Weights of a small transformer language model: no biases in attention or MLP.
MLP neurons of a small language model. Each row is named by its layer, matrix (gate and up: input weights) and neuron, and shows model dimensions 64-159. Each number is 128 + 32 x the weight over its row's rms, rounded and kept within 0 to 255. A neuron's up and down rows have the sign that makes its largest values positive.
After each neuron's rows, "fires in" lists the words (lower case) most often at its 100 highest values on Wikipedia text that the model never trained on; "fires after" lists the tokens most often just before its 100 highest values on Wikipedia text that the model never trained on.

L6.gate420 [109 132 116 150 170 163 136 115 111 146 112  84 129 152 126  92  95 142  76 195 109  41 111 158 177  90 175 190  97 158 155 193 192 140 153 106 102 138  87  82 175  50 127 100 173 126 117 107 112 108 174 128 103  50 185 104 146 192 132 119  90 150 151 172 124 122  83 128 155 105  94 110 166 162 151  89  89 120 116 158 116  95  73 155 165 199 112  85 155 131 112 120 186  92 169 170]
L6.up420 [129 143 155  71 134 112 148 141 159 154 155  90  52 162 128 147 119 134 145 143 122 107 106 130  75  91 181 102 167 186 103 139 174 101 107 143 203 100 142 110 101 132 130 119  72 144  92  56 131 166 163 118  66  80 116  91 136 121 140 152 118 125 164 118 155 186 110 107 142 118 125 113 133 131 136 125 115 122 180 161 199 115  94  58  94 115 173 162 142 171 106 211  96  79 102 127]
fires in: "new", "name", "national", "now", "normal"
fires after: " n", " N", "at", " st"

L5.gate329 [145 185  96 134  83 185 113 123 129  99 106 133  83 163 128 173 128 120 143 128 198 164  89 178 128 184 181 103 120 188 185  87 141 116  78 129 184  99 144 109 152 167 123 124 135  98 113 125 223 170 114 145 160 130 112 143 134  84 159 134 132 171  80 120 120 123 164 175 133 135  89 135  28 143 132 137 105 125 152 147 174 184 163 151 117  88 149  85 149 126 125 151 121 145 125  36]
L5.up329 [104 109 128  92 144 147 169 133 140 105  68 136 151  38 118 111 113 204 137 140 136  87  98 111 107 128 116 133 130 152 149  93 118 185 116 139 123 175 148 124 103  96 173 110 167  70 114  97 111  86 156 106 112  54  81  94 130 125  91 139 149 162 128 158 161 116  61 125  94 120 141 133 113 112 206 156 119 118  63 118 130  90 203 105  85 111 125 118  78 145 136 122 117 122 121 168]
fires in: "between", "while", "before", "norwegian"
fires after: "et", " wh", "f", "h", "or"

L8.gate701 [ 86 106 133  89 118 100 123 106 119  78 124  81  75 152 118  80 133 146 110 144 114 132 153  95 111 108  47 139 141 143 140  82 104 156  73  84 110 136 139 131 147 150 126 164  91 178 144 166  74 127 124 143 163 176 105 171 120 142 169 123 193 154 175 139  86 166  94 124 118 125 140 115 101 179 110 102 143  70 127 139 142 130 137 134 106 142 159  75 106 154 120 136 132 165 128 114]
L8.up701 [ 51 122 122 190 109 134 102 152 112 169 155 182 105 100 101 161 101 134  99 183 166  85 148 129 144 150 186 141 197  72 144 131 122 144  76 152 162 125 125  94  84 210 173 104 126 149 112 138 137  73 180 132  93 154  97 162 108 101 139 119 157 105 129  78 183 122 136 108 104 146 146 108 180 143  33 117 160 156 122 193 119 168 179 122 102 186 145 127 119 166  89 142 121 129 119  91]
fires in: "music", "museum", "musician", "mexico"
fires after: " m", " M", "M", "e", "us", " R"

L6.gate0 [150  78  98 163 136 137 158 129 152 107 102 118 141  96 169 125 204 132  95 110 114 151 126 168 101 157 101  95 125 138 150 130 155 159 101 119 109 104 164 154 136 155 136 107  33 122 193 197  89 111 127 193  72  51 102 129 120 176 160  88 140 123 151 118 109 140 153 169 158 117  79 180  57 108 121 108 131 134 187 119 113 168 139 103 113 146 157 134 101 125  83  89  96 104 134  53]
L6.up0 [109 130  88 138 120 141 126 143 148 150 147 144 159 128 177 153 209 123 109 142 131 181 125 156 101 191 128 107 139  99 161 136 134 134  92  88 107 112 100 106 128 126 139  92  75 198 168 141  65 118 182 170  51 149 160 106 125 104 104 133 108 148 138 127  84 128 124  94 186 132 119 195 101 160 116 140 141 154 177  90 172 131 165 130  99 172  92 129  81 163 110 144 130 187 154  71]
fires in: "this", "his", "he", "her", "history", "herberger"
fires after: " H", " Th", "H", "h"

L8.gate246 [134 179 113  87 149 164 168 118 145  82 107 148 107 171 152  98 128 146  70 168  70 168 169 103 125 100  74  88  83 141 163 134 131 141 164 118 102 106 145 126 130 142 142 149  95 108  64 152 116  61 102 127 131 113 123 101 212 211 134 105 123  60 115 111 115 115  78 157 128 198  91 132 177  98  87  88  98  67 152  77 104  63  64 123 117  78 117 168 164 133  92  75 167  78  64 134]
L8.up246 [104 132  78 124 140 205 117 139 161  54 168 136 156 107 140 143 131 144 149  59 103 131 192  60 110 107  93 113 142 111 172 125  68 160  99 130 169  96 172 118 144 141 135 134 174 202 133 144 125  75 128  93 103 160 169 159 135  90 160  81 140  90 191 110 139 145 120 119 116 145 119 161 181 181  71  43 158  91 180 167 130 142 106  55 131 129 112  86 118 169  91 102 132 119 126 103]
fires in: "united", "american", "canada", "a", "states", "england"
fires after: "an", ",", " A", "x", " is", " St"

L6.gate474 [148 173 148  70 120 137 118 126  96 136 119 136  69 121 145  90 179  62  95 115 161 156 120 146 127 180 119  75 115 135  94 126 137  86 109 142 138 116 209  54 126  73 111 162 141 131 172  77 122 150 167  77  91  62 137 127 119 146  54 114 145 122 103 179 136 119 127 101 118  93  95 121 192  68 127 120 166 118 143 175 121  99 102  76 138  92 154  67 101 166 147 107 181 145 160  77]
L6.up474 [100 119 126 118 129 152  99 121 106  85 138 134 255 164  58 162 128 149 116  89 163 157 120  97 115 158 112  89 148 111 114 177 160 154 154 152 132 108 150 153 196 145 101 155 111 157 121  84 139 187 112 141 165 141  89 126 136 137 175 116 155 141  55 115  98 134 120 183 144 113  89 125  93 129 177 149 113 126  96 114 142 129 101 140 161 152 169 184 169 197 103 105 124  84  93 242]
fires in: "known", "being", "before", "just", "born", "been"
fires after: " k", " be", " j", " b", "f", " w"

L6.gate276 [ 50 126 132 133 209 102 160 111 115 174 145  67 112  63 100 116 121 144 151 144 133 175 153 114  74 178 143 136  95 135 178 105 121  94 137 155 122 119 178  73 117 138 118 154 117 144 123 114 114 114 159 145 103 124 197  99 159  89 141  95 168 124 148 159 150 111 111 150  96 155  86 103 176 106  55  98 174 109 155 131  67 128 157  88 115 105 161 148 131 115 124  46 123 103 139 131]
L6.up276 [134 137 197 198 124 123 104 125 175 162  72 115 124 135  53  91 120 134 101 133 126 151 129 140  88 164 120  87  88  72 165 108 147 120 155 136  78 141 143 100 157 140 127 125 113 115 138 127  73 167 159  81  89  94 166 132 114 162 121 149 161 130 151 158 123 103  75  81 164  77 142 161 191 139  90 123  87 133 121 107  83  76 134  88 142  46  84 106 118 119 158  80 115  93 129 100]
fires in: "july", "august", "march", "january", "may"
fires after: " J", "ug", " Mar", "an", " M", "un"

L8.gate451 [142 130  83  50 128 150 145 123 115  61 145 113 159  77 106 147 168  95  68 179  79 145 106 117 121 169 132  99 105  94  99  87 136 103 118 114 158 151 114 107 213 121  55 129 147 196  95 115 137 206 155 125 154 108 147 147 134  99 133 113 154 161 167  87 123  93 134 120 125 138 154 125 100 142 124  56 110 128 170 191  73 120  91 123 149 111 137 133 133  81 134  97 137 106 148 149]
L8.up451 [ 93 150 163  51  94 118 105 148 113 120 202 108 167 122  80  94 154 139 106 183 133  68 140 123 133 134 152 123 131  58 115  90 102  75  61 116 142 162  36 135 130  89 146 143 159 160 117  90 221  89 154 175 172 145 133 154 156 104 105 113 109 135  87 125 105 170 191 114  99  90 175 127 126 123 100 150 135 115 128 125 156  97 139 167 107 125 132 132 119 102 136 101 140  96 108 181]
fires in: "km", "million", "cm", "mm", "mi", "known"
fires after: " m", " k", "ill", " c", "0", "5"

L6.gate671 [139 137 108 136  90 124  82 183 173 125 141 119 120 154 120 181 190 107 101 104 136 136 135 162 131 210 121 142 146 111 101 109 158 155 113 107  90  89 104 143 125 140 168 126 122 128 170 184 148 139 207 164  98  88 111 147 146 115 138 114 132 125 109 140 115 148 128  97 129 190 111 149 103 144 161 121 141 110 116 191 145 157 104 144 167 124 123 148 140 102  66 116 138 150 135  55]
L6.up671 [127 112 130 138  89 132 132 151 113 161 176 156 149 109  90 186 138 115 104  75 140 189 137 117 125 163 147 149 132 142 130 132 118 153 170  94 133 136  79 142 139 168 107 174 106 156 147 167  87 180 109 121  85 143 132 160 131 216 128 121 141 211 138 133 136 103 177 146 136 127 119 152 104 130 137 133 148 130 114 148 157 143  37 108 105  93 142 155 122 138 113  75 142  93  91 117]
fires in: "his", "history", "this", "given", "hectares"
fires after: " H", " h", " Th", "H", " g", " he"

L6.gate395 [ 98 142  86 102 124  92 105 131 139 117 190 148 133 132 142 158 155 148 118 171  85 102 140 133 106 157 140 113 124 110 167  97 150 147  70 123 182 127 119 206 162 110 118 160 117 198 120  89 111 231 162 168  85 119 165 128  73  63 154  88 159 153 119 167  96 108  98 122 128  86  91 146  94 142 109 120 136 134 148 107 126 160 102  95 136 159 158 129 106 117  89  69  91  98 149 115]
L6.up395 [131 152  54 161 116 139 156 161 170 169 113 168 136 202 109 190 131 156 143  63 126 144 116 125 112 120 134 148 168 187 143 197 156 119 149  96 129 136 130 131 112 142 105  49 120  54 101 136 151 144 123 143 158 160 133 184  90 131  81 124 152 118 110  85 147 133 153 112 126 126 140  90 127 133 115 120 129 124  59 104 106 199 117 108 130 159 133 121  90 172 127  70 176 109 108  52]
fires in: "more", "music", "his", "for"
fires after: " m", " H", "M", "H"

L5.gate389 [159 142 119  85 154 153 139 180 185  80  99 116 145 155 169 118 111 175  96 107 132 105 118 180 182 115 102 110 180 108 176 149 127 142  88 123 125  83 163  90  73 137 132 180 164 120 131 124 149 141 116 140 137 112 129 167 122  85 244 103 199 151  64 108  88  83 117  67 102  99 116 194 161 115 136  97 126 118 162 106 104 125  91  93 117 135 132  82 173  95  98  74  88 195 134  72]
L5.up389 [101 106 185 102 101 150 206 171 142 109 131 141 113 132 134 190 131  65  77 128 124 122 131 145 132 158 109 166 111 121 172 132  90  84 133  85 110 146 114  93 128 143  88 110 178  66 116 120 115  34 118 147 171  75  75  98 153 152 114 130 110 103 186 176 126 110 135 213 133 145 139 144 129 155 124 122  86 101 187 100 104 101  99 129 136 134 146 135 192 102 147 111 177 151  80 107]
fires in: "three", "two", "these", "creek", "free", "not"
fires after: " th", " the", " C", " f"

L6.gate32 [ 93 104  79 147 106 138 130 152 113 141 123 156 154  95 181 145 165 161 133 116  71 124 105 112 131 157 136  76 145 149 158 127 125 194  71 129 112 183 124  96 176 154 194 174  98  88 153 106 106 113 142 124 123 148 119  87 124 103 147 103  66 153  83 118 109 148 125 155 165  99 104 130  81 141 128 113 138 150 149  58 114  88 154 130 138 153 149 128  91  87  92 101 130 146 143 162]
L6.up32 [104 143 146  91 211 145 131 105 103 105 114  88 158 105 104  93 181  74 217 135 135 161 130  94 111 180  95 152 139 135 173 185 169 150 153 148 125 173  85 128 177 122  60  86 106 145 160 161 196 145 102 133 131 109 110 142 159 106 156 133 192 138 194 131 142 110  79 143 102 121 127 126 190 152 100  93 113 119 192 102 169 138  87 139 101 105 106  61 107 161 104  93 142 129 168 111]
fires in: "his", "however", "while", "he", "having", "she"
fires after: " H", "H", ".", " wh", "ow", "h"

L6.gate330 [167 121 152 148 149 123 148 118 118 160 134 167 119  59 124 120 127 121  82 183 101 135 137 194  97 174 143 115 102 136 124  99  74 186 128 108 150  74 109 129 121 129 107 163 145 139 149 173 129 170 142 142  96  99 167 140 203 163  53 122 160 152 167 115  90 122 114 139 149 148 105 194 117  49 136  93 136 164 117 151  97 149  88 198  67 177 186  96 117 119 133 109  87  92 143 117]
L6.up330 [ 99  97  95 112 144 111 135  92 143 148 121 171 157 125 128 114 129  86  98 157 151 129 124 143 106 141  89 132 161 114 147 136  94 142 133 130  88 155  90  38 182  97 160 177  77 139 147 141 248 100 145 125 185 138 155 147 128  99 119 157 139 107  94 166 134 111 135 122 128 135 152 128 155 140 100 145 188 145 111  98 201 106  62 169  91 102 112  82 141 164 125  97 150 137 159 164]
fires in: "and"
fires after: ",", "),", ")"

L6.gate577 [141 108 106 138 131 190 173 169 132 183 131  94 149 110 122 102 152 229 150  90 189 150 111 123  90  93 142 120 139 156 166  87 113 120  28 123 125 124 162  92 135  96 107 162 147 136 148 149  68 136 211 125  47 102 162  96 126 122 150  90 130 130 109 152 142 102 143 117  74  81  96 163 172 163 107 142 133  86 180 142 115 129 189 113 125 189 196 113 106 149 106 162 140 144 184 118]
L6.up577 [108  82 136  82 106 110 241  90 135 125  86 141 122  66 108 127 199 178 166 164 169 107 146 146 178 114  99  74  88 101 153  65 133 114  62 121 107  22 177 137 129 142 119 150 186 174 151 107 102 100 175 160 156  70 156 133  95  99 125 121 139 108  54 172 144  90 152 152 149  99 102 172 132 149 169 121  82  84 135 101  91 176 164  86 148 100 179 157 137 121 181 130 144 132 142 129]
fires in: "three", "two", "third", "four"
fires after: " th", " f", " Th", " the"

L5.gate343 [181 118 110 191 100 120 144 110 171 171 102  97  92 191 100  90 151 214 118 168 116 148 124  81 139 130 135 103  85 140 106 154 122 159 188 140 120 120 170 142 159 153 101  87  79  87 109 125 141 126 144 110 195 151 113 134  69 163 139 148 140 120 167 180 124 125 109 104  89 136 111 201 143  97  95 110 127 129 126 179 126  92 150 169 100 127 112 126 136 170 130  71 119  90  93 136]
L5.up343 [149 167 127 119  90 102 163 148 112 135 172 120 147 131 150 106 106 135 120 125 169 166 102 135 118 188  83 165 158  90 119 110 108 133 119 135 135  99 137 161 120 170 124 110 198 114 140 119 132 102 160 142 115 124 150 139 134 148 119  63 179  87 116 216 158 150 138 175  71 121 142 171 160 124 110 111 123 103 201 104 153 106  73 111  89  79 130  33 157 130 102 146 118 169 166 192]
fires in: "and"
fires after: ",", "),", ";"

L5.gate12 [140 164 166 104 153 131 134 175 130 110  82 176  84  64 130 140 133 120 142 141 102 161 122 163 126 156 120 144 120 173 119 109 159 145 137 125 108 131 147 150 117 165 119  99 160 105 143 102 118 126 143 127 173 143 146 165 122 115  91 116  86 167 146 107 145 120 131 129 171 154 111 150 189 185  82 118 112 141 145 191 175 103 142 100 109 114 142  97 118  70  79 131 217 164 121 125]
L5.up12 [125 127 129  86  98 129 200 103 132 139 131  48 108  81 137 118 110 178 141 118 178  99 136 140 143 139 149  92  93 166  97 153 104 123 135 144  90  74 173 107 131 142 138  59 131 179  77  94 138 113 118  77 136 111  78 185 162 160 136  74 173 117 146 148 148 135 144 121 129 162 128 159 213 149 159 121 156 103 111 116 173 158 146  70  73 117 133  32 115 182  98 128  49 100 108 113]
fires in: "where", "when", "other", "only", "while", "whether"
fires after: ",", " o", " on", "ou"

L6.gate519 [ 93 156  91  55 158 163 127 140 187 130 107 133 123  63 158 113 144 118  57 150 122 131 114 174 104 166  73  87 127 112 169  35 117 102 138 158 137 142 102  67 126 128 208 164 140 127 126 114 130 136 155 117 155 143 126 133 132  71 119  96 187 141  85 108 120 113 111 146 151 101 119 103 116 115  84 147 172 153 112 159 147 149  61  84  68 132 145 135 113  92 135 189 128 141 181 153]
L6.up519 [140 174 160  54 115 186 162 178  74 101 158 162 108 115 141  67 100 100 215 174 155 130 195  95 158 138 138 127  99 129 115 160  75 142 108 143 127  96 236 126 120 125 105 109 158 130 149 153  95 140  90 158  95 117 153 194 119 162 146 144 107  84 118 204 115  67 115 107 145 124 126 140 177 143 155 133 155 125 149  80  79 136 155 127 135 107 169  85 117 143 106 142 112  80 117 119]
fires in: "which", "who", "that", "while", "but", "where"
fires after: ","

L6.gate221 [108 148 120  90 127 112 123 138 105 167 101 136 103  85 110  67 135 183 116  97 203 161 145 118 192 123 152  81 148 142  90 160 150 127 106 116 109 161 171 122  93 142 132  76 149  73 132  88 164 146 148 112  77 134 168 155 171  98 122 118 122 111 111 122 134 117 110  98 140 127 112  86 162 114  56 100  90  96 180 157 155 129 106 115 143 119 166 100 115 133 105 150 176 116 124  89]
L6.up221 [108 120  89 119 137 161 151 176 109 116  85 116 121  47  93 114 168 190 124  92 198 126 143 131 155  98 126 110 184 165  82 119 119  82 182 112 139 114 116 105 151 121 138  85 152  58 151 106 162 152 137 167 125 138 116 139 144  53 144 126 141 123 104 182 116  68 127 170 135 126 136  76 150 175 103  96 171 103 137 167 176 182 103 134  97  83 168 133 150 110 155  99 149  98 133 113]
fires in: "when", "while", "where"
fires after: " whe", " wh", ",", " th", "3"

L8.gate423 [155  32 125 159  94 155 112 157 135  91  98 126  73 168 161  98 194 123 135 141 147 124 164 208  96 157 135 105 149 136 121 113 118 124 117 120  93 133 148  98 100 158 132 118  97 148  96 139  75 162 158  91  63  63 157 188 108  66 117  95 127 123 119 201 108 106 123 143 101  81 111 124 115  90 145 103  90  92 125 104 162 153 145 104 118 133 148 177 158 190 102 109 105 102 156 121]
L8.up423 [134 140  84 104 182 196 161 149 171 101 125 147  86 171 134 137 157 155 162 112 126 190  71  93  74 185 136 139 126 138 145 124 142 168  97 142 103 144  76  99  84  98  95 147 130 121  75 152 152 141 153  97 159 152 147 150 147 104 115  83  94  98  29 143  40 145 115 116 104  62 135 157 150 170 142  96 152 136 122 131 119 153 189 147 106 140 103 108 138 192 143 171 134 144 109 130]
fires in: "however", "if", "through", "said"
fires after: " h", " H", " th", " ", " d", "a"

L6.gate445 [ 66 108  83  56 174 180 183 191 168 143  80  99  76  78  89 146 154 122 144 107  94 156 173  70  75 138 125 111 129 127 120 110 100  83 118 140  55 152 149  98 124 131 122 153 153 116 150  70 167 118 121 170 111  90 160 160 115 124 140  86 148 131 146  98 136  86 104 155 171 113 121 180 153 157  90  97 117  91 164 146 177 153  82 102 119 101 148 159  89 156  85  83 102 102 103 132]
L6.up445 [ 87 132 101  75 190 128 135 146 197 109 150 117 154 149 103 141 133 138 111 140 126 115 121 110 166 178 149 166 103 118  75  98 160 119 126 114 103 140 131 107 177  85 128 135 122 173  89 154 170 135 146 122 162  76 160 129 136 135 144 121 194 113  93 128  84  97  81 153 161 175 100 154 140 187 156 101 111 105 140 131 190 144  97 205 101 171 156 147 142  89  89  69 101 164 148 156]
fires in: "the", "then", "his", "there"
fires after: ",", " and", " but", " He"

L8.gate572 [ 66 160  97  97 125  71 104  91 123 153  98 101 133 152 106 116  92 184 159 163 133 150 183 130  64  99 137  82 149  80  88 127 199 113 103 127 175  74  67 149 214 108  99 152  91 176 113  68 121 141 175 130 119  95 174 135 101 123 120 124 149 154 110 123 114 142 126 139 125 149 114 133 130 170  75 110  50 104 129 106 147 168 124 103 109 113 204 126  85 181 148 100 150 129 164 124]
L8.up572 [181 106 118 147 150  98 156  94 134 162 184 131  75 192 166 158 117 140 151 123 130 145 106 161 142 122 145 176 156  64  82  99 130 134 156 163 162  54 108 151 102 181 109 121 153 164 114  92 120 146 189  75 122  88 152 146  98 191  96  99 162 113 120 171 128 167 101  77 110 150 145 122 120 137 120 109 167 117 144  70  90 116 136 123 126 127 132 104 139 155 129 136 102 128 137 119]
fires in: "february", "university", "professional", "january", "july", "professor"
fires after: "eb", " Un", "ess", "an", "f", " J"

L8.gate239 [121 102 135 134 125 180  79 149  88 119 111 131 183 125  83 107 166 140 129 129 105 119 111 111 197 154 141  53 100 135  72 111 135 156 143 112 169 221 157 126 127 134  76 124 179 108 133  88 115 122 182 160 123 121 164 131 149 146 108 103 145 139  79  71  72 112 190  96 127 157 109 111 112 136 126 120  89 167 211  89 124  86 118 116 145 148 128 107 141 177  97 136 177 130  76  71]
L8.up239 [102  79 140 108 139 164 129 145 118  73  56  78 133 123 128 111 157 151 130 175 118 116 158 170 118 215 100  78  81 138 109 119  87 102 176 135 152  41 160 102  92 119 148 129 132 158 112 112 125 119 193 170 134 124 100 137 159 154  87  97 143 138 114 164 159 131 182 123 102 166 142 151 130 114  22 179 179 104 118 156 133 101  95  83 137 115 167 149 148 151 143 157 174 135 110 154]
fires in: "been", "both", "between"
fires after: " be", "we", "ot", ".", "v", ","

L8.gate636 [103 159 102 145 186 179 156 110 157  95 116 134 124 114 146 127 178 179  95 158  95 205 145 153 155 135 132 147 171 126 141 129  80 165 176 118 128 101 132 122 107 161  85 150 126 133 133 164 139 147 197 137 145  57 126 189  86  76 138 134 112 141 187 103 112  89 129 129 113  65 115 127 107 135  79 104  79  75 193 173  74 102 102 120 104  91 118 101 120 106  50  56  98 189 195  84]
L8.up636 [113 124 157 159 153 194 124 140 117 140 116 118 117 106 143 151 133 163 174 137 156 117  90  70 102 108 213  99 128 145  89 112 133  83 150 142 118 141 104 108 140 163 130 156 166 108 134 113 176 162 104 161 211 129 112 154 102 118 157  70 133 139  81 142 116 101 116 169 146 121  94 108 137 113 123 164 117  95 164  76 165  52 144  89 102  90 189 124 120  67 144 110  93 141 118 131]
fires in: "the", "one", "there", "all", "they"
fires after: ",", " al", ".", "re"

L6.gate237 [151 133  79 175 165 123 180 109 151  89 118 128 104 112 108  89 158 116 107 161 102 119 152 160 153 164  85 130  80 159 105 139 114 125 186 140 119 105 120 136 148 132 124 119 115 112 120 148 227 107 143  95 184 110 116 235 159 212 144 124 126 159 136 164 104  68 108 138 151 122 114 117 134 183 125  96 109 120 148 135 220  75 101 113  87 170 150  65 158 135 117 139 128 120 116 145]
L6.up237 [104 115 126  99 156 145 176  89 117 180 131 109 136  63 115 131 167 171 161 171 143 199 168  58 108 141  97 153 145 115 140 152 100 149 144 157 102 133 132 113 148 125  78  60 144  84  99  69 144  88  52 206 123 149 104 156 168 140 119 182 149  95 135 174 177 114 116 171  88 108 105 187 164 174  46 105  89 120 200 157 134 143 101 149 110  82 148 124 177 165 112  93 154  95 111 120]
fires in: "and"
fires after: ",", "),"

L6.gate309 [102 165 178 131 176 104 138 121  97 154 122  62 166 121 118 139  67 133  93  97  74  93 154 142 139 102 161  89 118  78  87 114  90  69 148 123 138 101 151 114  79  96 153 115 141 105 100 173 200 144 187 123  66  94 145 104 104 196 131 120 139 154 172  99  90 102 139 130 136 171 125 180 133 130 168 153 156 134  99  98  69  76 112 112 146 179 134 137 139 156  76 102  76  83 116  93]
L6.up309 [ 59 162 178  59 106 118  63 102 152  88 107 126 117 130 142 152  94 128 150 137 115  96  94 117 141 159 196 167 134  64  73 119  68  22 117 124 164 122 139  89 124  89 118 149 113 137  87 162 132 146 142 109 146 111 162  82  87 173 173  99 134 131 129 152  83 118 157  84 166 188 133 143 129 134 134 114 122 156  99 153 141 176  66 133 151  79 161 143 178 103  54 101  95 117 120 140]
fires in: "new", "november", "next", "notable", "novel", "name"
fires after: " n", " N", "N", "-"

L5.gate152 [150 114 151 104  74 152 111 149 169 156  55 126 155 132 111 107 140 114  88  94 176 142 111 111  95 131 141 122 143 143 132 112 119 127 114  90 117 158 120 137  99 168  65 162 109  97 147  92 173 134 166 108 133  91  87 147 143 156 150 137  79 120  68  94 111 127 127 138 143  95 139  97  70 114 122 108 109 142 159 129 125 134 159 169 157 113 113 213 148 132 138 234 171 103  80 157]
L5.up152 [122 155 112 106 129 168 113  95 135 105 110 125 123 112 130 121 119 148 131  57 134 108 136  76  84 167 118 190 153 151 124 130 133  79  56 116 131 181  97 129  80 186 112  90 163  59 133  86 107 177  64 151  94 163  84 126 141 144 164 111 122 142 158 135 186 132 110 184 132 128 136 101 119 162  97 121  86  91  93 156 176 133 131 119 100 125 105 139 161 146 188 155 109 134  83 142]
fires in: "between", "been", "seven"
fires after: "we", " be", "v", "iv", "t"

L6.gate404 [ 73 128 123 103  88 112 141 190 153 118 110 147 100 148 126 122 142 134 138 131 165 149 127  98 169 116  99  97  75 150 155 131 153 119  96  96 133 198 150 192 130 138  96 104 152 125 144 118  94 102  97 171 111 152 102 138  84 133 147 152 146 131 102 128 114 136 125 127  88 114 109 116 119 164 118  86  98  54 145 191 169 136  83 137  93 108 169  44 182 140  58 114 128 139 130  79]
L6.up404 [111 190 172  72 122 131  55 133 104 185 136 181 117 143  94 113 117 160 199  96 127 118 138 127 142 108 155 100 108 115 121 125 166 116 138 144 171 113 195 171 153  76 139  74 132  65  75 137  76  67 104 105 135 180  71 136 118 140  52 163 100 129 111 108 161  86 195 140 114 107 131 130 136  99 148 115 177  99  89 154 133 146 136 151 153  79  86 110 107 132 113 139 163  73 130 114]
fires in: "before", "while", "because", "although", "able"
fires after: "f", " wh", "a", "g", " d", "r"

L6.gate159 [163 187 107 125 129 175 135 130 115 120 141 165 115 112 171 118 201 113 114 133 175 106 128 137 128 192 117  73 165 107 129 197 156  62  91 116 118 200 140 135 156 126  97 172 144 161 198 163 149 140 145 171 123  92 120 178  91 135  94 135 119 149  87  84 144 149 139 166 114  55  88 111  55  90 154 114 114 131 128 140 126 115 139 105 139  87 128  81 139 131  84 147 149 146 116 159]
L6.up159 [ 89 150 156  99 163  99  67 139 121  89 137 144 139 136  69 186  98 107 128 123 152 153 104  87 127 121 178 128 119 143  98  94 137 104  98 153 107 185 161 114 157 138 130  90 136 124 134  75 166 131 157 113 103 109 132  89 121 162 111 118 163 139 130  81 164 166 141 114 128 208 113 108 115 135 146 165 159 106 116 143 104 171 105 133 121 109 151 133 184 104  76  92  93 112  89  76]
fires in: "been", "well", "being", "still"
fires after: " be", " w", " st", "s", " b", " was"

L8.gate173 [140 113 140 108  93 144  82 175 143 136 133  77 159 135 176 133 119  87 103 188 129 143 108 160 140 164  90 166  77 102 127 111 116 151 104  94 139 154 184 118  83 154 178  81  91 146 178 131 146 133 141 190 176 116 126 109  70  99 121 125 185 146 104 151 147 127 110 136  85 164 104 135 125 106  67 137 103  85  89 121  95 158 145 112 151 155 124 130 199 114 108 160 189 143 160  95]
L8.up173 [129  62 126 134 118 128 122 100 149 158 130 109 125 176 136  93 142 103  83 186 194 175 121 136  65 146  83 150  69 116  99 202  63 113 126 113 113  48 103 119 102  76  67 146  68 162 147 125 136 179 138 161  71 114 135 120 104  77  69 137 133 108 121 151 105 207 122 170 115  84 137 110 107 107 139 122 127 131  88  56 116 172 141 121 158 185  97 146  97 139 112 118 142  99 163 151]
fires in: "however", "on"
fires after: " D", " H", "O", " O", " h", " d"